{"n_layer": 26, "d_model": 448, "n_kv_head": 1, "head_dim": 64, "norm_place": "pre", "norm_eps": 1e-05, "attn_scale": 0.125, "bias": "all", "init_std_up": 0.054, "optimizer": "ademamix", "lr": 0.000245, "grad_clip": 1.0, "final_lr_fraction": 0.0, "doc_mask": false, "train_tokens": 584600000}
MLP neurons of a small language model. Each row is named by its layer, matrix (up: input weights) and neuron, and shows model dimensions 304-431. Each number is 128 + 24 x the weight over its row's rms, rounded and kept within 0 to 255.
After each neuron's rows, "fires after" lists the tokens most often just before its 100 highest values on Wikipedia text that the model never trained on. A number after a token or word is its count.

L8.up1472 [179 142 153 135 154 120 137  99 112 137 121 115 132 177 102  69 141 124 126 141 141 151 112 126 157 138 140  93 114 149 158 140  77 117 209 128 129 169 120 129 144 120 156 167 114  94 124 129  86 164 186 136  77 110 107 160 110 121 127 116 162 132 156 122 146 131  87  91 145 107 101 125 115  99 162 123 138 172 115 185 136 100 105 115  91 125 100 112 106 134 149  82 114  99  98 171 161 125 110 160 131 107 105 166 150 108 117 125 106  89 149 162 115 124 116 148 152 108 144  90 152 163 118 132 144 121 115 107]
fires after: "n" 19, "re" 19, "in" 9, "en" 6

L8.up230 [139 127 102 121 113 154 135 138  99 111 122 184  82 132 134 129 146 125 136 132 129 147 103 100 179 110 120  94 131 124 184 101 127 111 143  96 135 125 120 130  96 147 137 141  87 107  83 126 177  88 106 111 120 127 126 141 132 166  93 147 100 158 106 138 135 146 130  97  84 149 120 125 107 160 159 177 118 124 151  88  72 111 158 160 123 155 165 127 124  96 131 156 179 110 127 121 123 167 137 167 162 146 135 132  92 137 119 129 151 134 156 124 158 122 107 131 128 123 147 138 110 166 155 119  80 136 124  90]
fires after: "ro" 23, " co" 12, "gra" 9, "self" 6, "ra" 6

L8.up754 [149 125 102 109 168 177 125 122 126 113 137 157 140 134 111 118 133 101 121 156 162  35  84 115 131 104  87  92 117 129 143 138  96 108 148 124  60 181 140 154 112 110  90 124 132 111  87 154 146  55 150 115 147 124 109 157 187 142 140 133 122 142 146 103 161 144 122 106 145 161 102 120 145 155 167 136  97 160 120 146 120 108 102 103 135 124 134 106 132  99 121 135 104 124 132 132 141 131 139 114 146 148 128 152 109 133 102 121 149 130 150 143 137 144 135 163  88 115  84 127 124 155 160 110 137 158 104 144]
fires after: "ro" 26, "s" 12, "n" 11, "is" 6, "ri" 6, " is" 6

L8.up300 [111 172 133 108  94 124 119 132  98 166 149 129 137 121 122 116 178 128  91  91 135 117 100  96 160 168  86 146 167 143 156 162  89  97 149 153 121 113 135 141 203 180 142 121 123  94 136 118 141 135 148 145 147 131 130 140  93 122 144 110 113 131 113 143 161 106 113 139 156 120 125 127 110 118 165 155  89 133 115 108 132 143 132 147  60 143  93 133 106 113 103 129 123 127 113 157 133 114 167 120 143 144 110 144 128 119 131 152 157 196 160 175  96 127  64 187 124  99 134 127 112 155  90 107 122 114  90 128]
fires after: "n" 27, "ri" 13, " run" 7, " take" 7, " 19" 7

L8.up1082 [147 167 145 126 106 143  90 140 103 112 136 119 146 144 148 114 122 127 156 157 150 143 120 132 146  82 117 162 117 142 159 160 119  99 135 150 148 132 140 125 165 141 125 124 124 119 130 181 119 121 163 154 112 148 131 127 133 140 132 127  86 118 129 115 126 119 132 115 118 107 174 122  72  89 143 101 132 157 121 114 142 129 175 116  91 147 115 125 148  81 128 161 136 141  85 133 116 111 113 115 150 166 128  58 121 118 114  98 133 136 102 103 117  93 131 119 147 133 146  91 147 165 131 164 110 141 149 127]
fires after: " 1" 21, " E" 20, " did" 11, "E" 8, "pi" 5, "d" 4

L8.up1317 [ 96 118 111  83 137 115 118 151 123 139 119 104 118 140 113 148  94 142 130 185 128 118  95 115  91 123 108 149 164 130 111  89 103 123 177 115 111 160 187 118 127 158 132 106 125 129  84 107 157 103 176 175 171 110 153 117 137 130  89 131 103 107 131 158 139  99 142 126 149 102 142 135 104 109 149 106 129 131 151 161 142 107 143  94 109 129  99 109 110 139  91 127 141 144 144 110  88 114 130 107 155  83 160 128 124 122 110 112 119 112 155 147 119  98 123 110 135 135 109 115 142  85 107 150 132  73 155 104]
fires after: " " 42, "-" 31, " (" 6, "van" 4, "s" 4, "en" 4

L8.up675 [147 126 131 111 120 117 124 182 131 133 111 161  96  87 126 154 114 123 119 180 147 147 125 100 123  90 154 124 131 110 105 138 114 123 140 109 142 107 110 163  95  98  97 108 100 124  92 139 106 163 111 152 115 153 113 154 136 189 144 152 129 138 131 120 139 131 116 139 133 152 132 134 118 128 127 122 146 145 128 141 109 112 150 155 137 130 131  71 103  82  92 106  93 164 116 125  95 153 139 155 141 148 140 163 142 169 118 143 134 144 158 111 151 167 134 120 153 145 100 131 117 179  92 127 124 122 128 115]
fires after: "l" 19, " re" 19, "." 13, "b" 13, "co" 6, " be" 6

L8.up1149 [137 124 154 129 151 149 116 125  86 104 107 162 145 154  91 168 112 113 110  86 116 157  92 131 108  79 127 130 106  82 142 139 141 153 133 118 138 129 126 198 104 121 143 182 130 133 143 144 131  73 120 120 149 179 114 135 161 156 148 156  99 112 100 148 144 118 100 130 123 107 150 113 151 188 178 119  99 174  89  91  57 125 132 117 126 108 150 137 113 130 133 191  97 120 146 133  90 175 133 152 130 130 120 122 159 138 104 148 133 119 105 107 129  87 117 141 132 174 113 154 148 176 142 124 123 135 144  98]
fires after: "ro" 22, "ho" 12, "ra" 7, " so" 7, "gra" 6, "com" 5

L8.up1266 [164 138 100 140 118  95 120 114 115 153 116 126 130 128 138 125 111 111 140 143 153  93 124 148  80 128 150 108 177 161  70 141  85 121  78 120 101 135  77 134 143 163  96 152  71 123 135 108 122 148 131 143 131 102 146 115 140 117 147 156 133 111 129 105 134 152  84 136 125 136 112  99 136 131 143 173 128  63 125 172 156 135 104  92  91 132 130 123 175 106 167  90 127 131 148 127 146 102 129 120 114  91 142 161 153 139 116 156 130 152 153 133 115 112 160 158 151 119 111  67 143 155 127 120 148 133 132 104]
fires after: " St" 28, " d" 14, " st" 11, "or" 10, "at" 6, "." 5

L8.up1780 [127 153 116 107 157 131 113 153 125 111 113 152 127 151 175 100 139 118 126 145 145 159 176 118 139  98 137 127 117 152 126 123 119 156 158 141 117 168 103 131 146 111 115  83 174 119  97 116 107  85 129 167 172 134 196 119 139 116 135 105 120 141 133 130 151  95 144 107 186 163 153 105 129 101 126 118 111 109 100 120 112 122  94 103 120 138 146 122 130 155 118 118 129 152 128 160 121  93 121 131 129 152  60 153 101 113 129 157 114 101 128 152 173 148 115 114 132 134 137 100 134 112 137 110 148 116 143 151]
fires after: " 19" 25, "–19" 13, "ri" 8, "tri" 7, "19" 5, " (19" 5

L13.up118 [106  95 103 156 127 158 145 180 120 109 149 136 127 132 112 116  82 175 146 148 148 114 125 118 119 114 115 138 152 147 154 136 131 110 101 124 111 159 209 114 126 171 106 153 149 129 156 137 102 112 140 115 127 137 176 122 111 150 142 128  60 164 117 129 134 132 140 163 145 110 105 135 113 147 122 126 189 112  94 137 177 133  94 144 141 120 117 114 160 102  98 114 146 135  85 155 127 121 174 119 149 149 125 105 137 110  98  92 119 141 122 117 117 136 114 160 109 111 105  98 127 133  62 184 110 143 129 126]
fires after: " W" 42, "p" 10, "W" 8, "w" 5, " w" 4

L13.up851 [161 119 103 167 136  96  98 138  92 143 126 175 130 120 129 151 117 104 149 130 161 109 156 159 129  83  99  87 152 151 186 109 112  99 114 137 121 127 141 155  85 153 106 129  84 110 104 171 152 115 125 182 123 168 146 142 178 123 118 169 105 121 134 150 137 118 134  90 136 173  99 142 105 116 156 169 100 144 154 118 116 134 130 116 142  70 159 111 130  88 148 118 129 129 110 109  94 165 107 134 156 123 132 117  94 106 160 126  95 164 117 103 129 102 129 107 137 136  89 146 112 127 127 109 110 140 113 112]
fires after: "\n" 42, "s" 11, " Party" 6, "a" 5, "e" 4

L8.up1763 [123 150 142 133 121 111 135 145  93 121 124 109 118 106 127 122 172 123 145 143 145 131 130 109 106 107 124 120 160  89  82 160 138 110 145 158  93 122 115 111 111 107 103 108  99 130 109 137 150 145  90 124 123 100 218 193 155 119 159 125  98 186 145 130  93 115 106 113 153 132 171 149 122  78 145 151 126 137 147 115  78 139 116 132 132 121 113  88 152 106 164 122 148 104  86 137 110 102 174 141 161  92 146 148 153 150 165 129 120 138 171  94 110 130 150 144 152 132 124 138 103 130  91 117  95 132 148 144]
fires after: "g" 14, " Po" 14, "l" 10, "ber" 8, "b" 7

L8.up1265 [101 155 150 179 152 135 106 184 114  95  96 169 153  99 132 158 121 140  98 176 152 105 137 109 139  85 167 138 215 107 127 133 143 103 140  89 106  86 103 143  86  92 128 101 130  98  87 127 124 131 130 139  79 122 152 137  72 117 129 160 141 143 105 140 117 116 160 117 131 130 133  93 145 156 177 147 131 105 171  96 111 144  99 146 130 106 134 102 114  99 112 135 136 129 127 143 138  96 118 109 149 158 108 158 160 128  93 109 138 150 169 126 138 168 127  94 145 134 138 143 140 151 115  78 148 119 131 131]
fires after: " of" 13, " de" 11, " Po" 11, " to" 7, " De" 7, " main" 6

L8.up831 [197 144 112 168 121 134 133 164 116 108 118  98  99 134 152 122 146 126 114 127 169 145  85  95 128  85 105 120 130 138 126 127 168 139 162 147 117 164 148 158  91 192 134 126 124 102 118 140 118 117 135 143 137 166 120 171 139 116 108 102 114 134 117 154 168 115 125  76  94 149 165  90 132 118 114 173 134 100  92 140 104 124 130 102 123 126 156 140 116 130 117 116 133 113 126 151 106 110 118 139 112 112 159 135 133 146 112  59 122 159 136 145 126 143 150 155 126 111 116 117 158 128 130 115 142 156 178 105]
fires after: "re" 22, "tri" 11, "ri" 9, " re" 7, "ru" 6, "et" 6

L13.up999 [ 93 181 112 134 137 113 121 120 103 136 130 146 163 189 110 138 144 123 104 132 172 148 126 124 143 113  98 122 152 155 152 137  95 119 131 117 117 145 171 115 152 178 137  90  99  93 138 153 115 146 198 137 114 137 160 103 137 131 129 117 111 122 153 179 118  73 115 134 108 143 134 136 119 150 159 149 134 142 105 161  56  74 121 145 113 128  78  98 134 150 116 155 126 123 110 106 126 115 124 128  81 124 132 126 151 146 128 145 157 103 160 164  87  76 110 100 123 113 141 131 158 150 109 105 102 109 133 124]
fires after: "s" 20, "n" 10, " 19" 7, "en" 6, "la" 6, "man" 4

L13.up1501 [147 187 139 140 124 119 107 108  78 104 143 139  97  96 131 151 145 145 140 165 177 152 119 151 124 158 110 134 168 158  87 129 108 122 101 139 116 140 163 182  90 103 110 124  79 133 113  77 108 140 105  91 115 107 145 114 136 126 134 142 145 122 138 104 145 123 148  67 131 125 154 165 146 122 170 114 106 156 130  81 124 118 120 114  72 141 103 127 153  95 130 127 181 115 110 131  91 128 132 116 147 136 166 186 142 112 120 160 110 142 123 100 127 136 114 135 153 130 160  91 126 189  88 114 141 130 110  97]
fires after: " st" 22, " re" 19, " St" 8, "st" 7, " Com" 5, "g" 4

L8.up48 [167 102 166  88  89 191 121 150 135  74 128  96 131 104  88 122 101 128 144 113 144 146 134 118 136 119 153 105 151 123  86 108 108 126 174  93 116 141 109 122 108 131 138 121 151 101  90 113 115 126 187 137 126 147 161 157 115 136 132 152 137 110 141 113 125 131 152  82 146 147 172 162 144  82 149 148 143 128  81  80 149  81 120 145 128 145  78 132 158 138 160 116 149 138 118 147 160 118 110 132  85 121 121 124 169 132 107 111 120 136 152 124  95 141 152 159  90 136 133 107 114 159  86 183 142 152 164 121]
fires after: " 2" 20, " 0" 19, " |" 18, " 6" 4, "39" 4

L13.up766 [146 112 145 126  96 143 131 145 137 130 158 133 118 185 172 134 126 157 126 149 137  85 111 127 103  77  87 119 151 139 170 188 128 131 138 161 149 132  85 152  88 150 123  81 167  83 115 134 106  90 135  99 145 150 149 115 115  98 123 135 133 117 131  97 149 127  99 120  81 170 136 133 130 145 174 154 127 128 177 168  95 129 108 110  97 115 131 128 150  89 168 131 114 119 108 171 107 124 167  97 138 128 120 150 117 140  89 113 156 105 115 148  86 104  99 120 136 120 116 144 127 151 100 140 137 125  96  60]
fires after: "fe" 19, "re" 12, "ru" 9, " Lo" 9, "ri" 8, "s" 8

L8.up1129 [140 128  92 136 123 143 102 164  45 144 120 114 147 129 111 105 143 130 136 126 130 151 161 144 127 125 148 109  99 134 115 120 130 109 115 198 121 123 119  85 100 163 117 138 117 168 115 137 150 114 139 128 129 102 132 131 144 136 114 113  84 151 112 143  87 154 162 149 135 145 156 138 101 116 151 104  85 129 136 136 105 150 131  75  70 133 103 129 182 107 168 124 126 170 137 101 139 129 129 147 196 114 145 139 118 132  75 138 100 157 137 102  67 102 130 124 105 149 142 113 125 131 132 138 130 119 179 129]
fires after: " comp" 17, " E" 10, " 2" 8, " 1" 7, " p" 6, "---|---|---|---|" 6

L13.up1313 [113 138 101 138 108 167 109 120 132 152 112 119  96 124 123  95 106 121 157  90 165 125  88 124 146  83 149  93 149 128 128 122 153 149 105 107 164 140 143 142 101 115 135 149 156 105 141 146 121 119 129 137 177 157 138 146 104 113 146 119 128 140 133 146 145  81 147  83 120 132 109  94  90 151  80 136 131 130 114 110 172 124 116 124 142 147  93 100 154  92 108 101 148 133  79 165 147 107  99 127 156  85 140 118 130 120 104  89 159 136 138 125  90 127  60  92 101 176 139 124 126 158 124 163 118  98 139 111]
fires after: " T" 14, " D" 12, " E" 12, " W" 9, "y" 8, " w" 7

L8.up384 [124 154 150  99 143 188 152 126  94 149 142 124 148 143 132 132 121 158 117 172 138 139 130 126 130 130  91 116 115 132 149 172 139 103 121 134 149 181 129 168  81 122 105 106 113 125  96  79  90 112 115 123 131 178 130 122 184 131  96 117  68 153 160 126 141 155 141 110 125 124 105 129 146 166 141 122  96 137 114 135 123 167 140 125  93 137 144 130 135 112 106 120 143 142 107 179 174 102 118 143 163  97 119  88 138 161 133 140 135 122 139 107 118 134 100 124 132 135  87 120 113 117 170 121 138 129 164 159]
fires after: "s" 55, "ri" 12, "ro" 7, "es" 4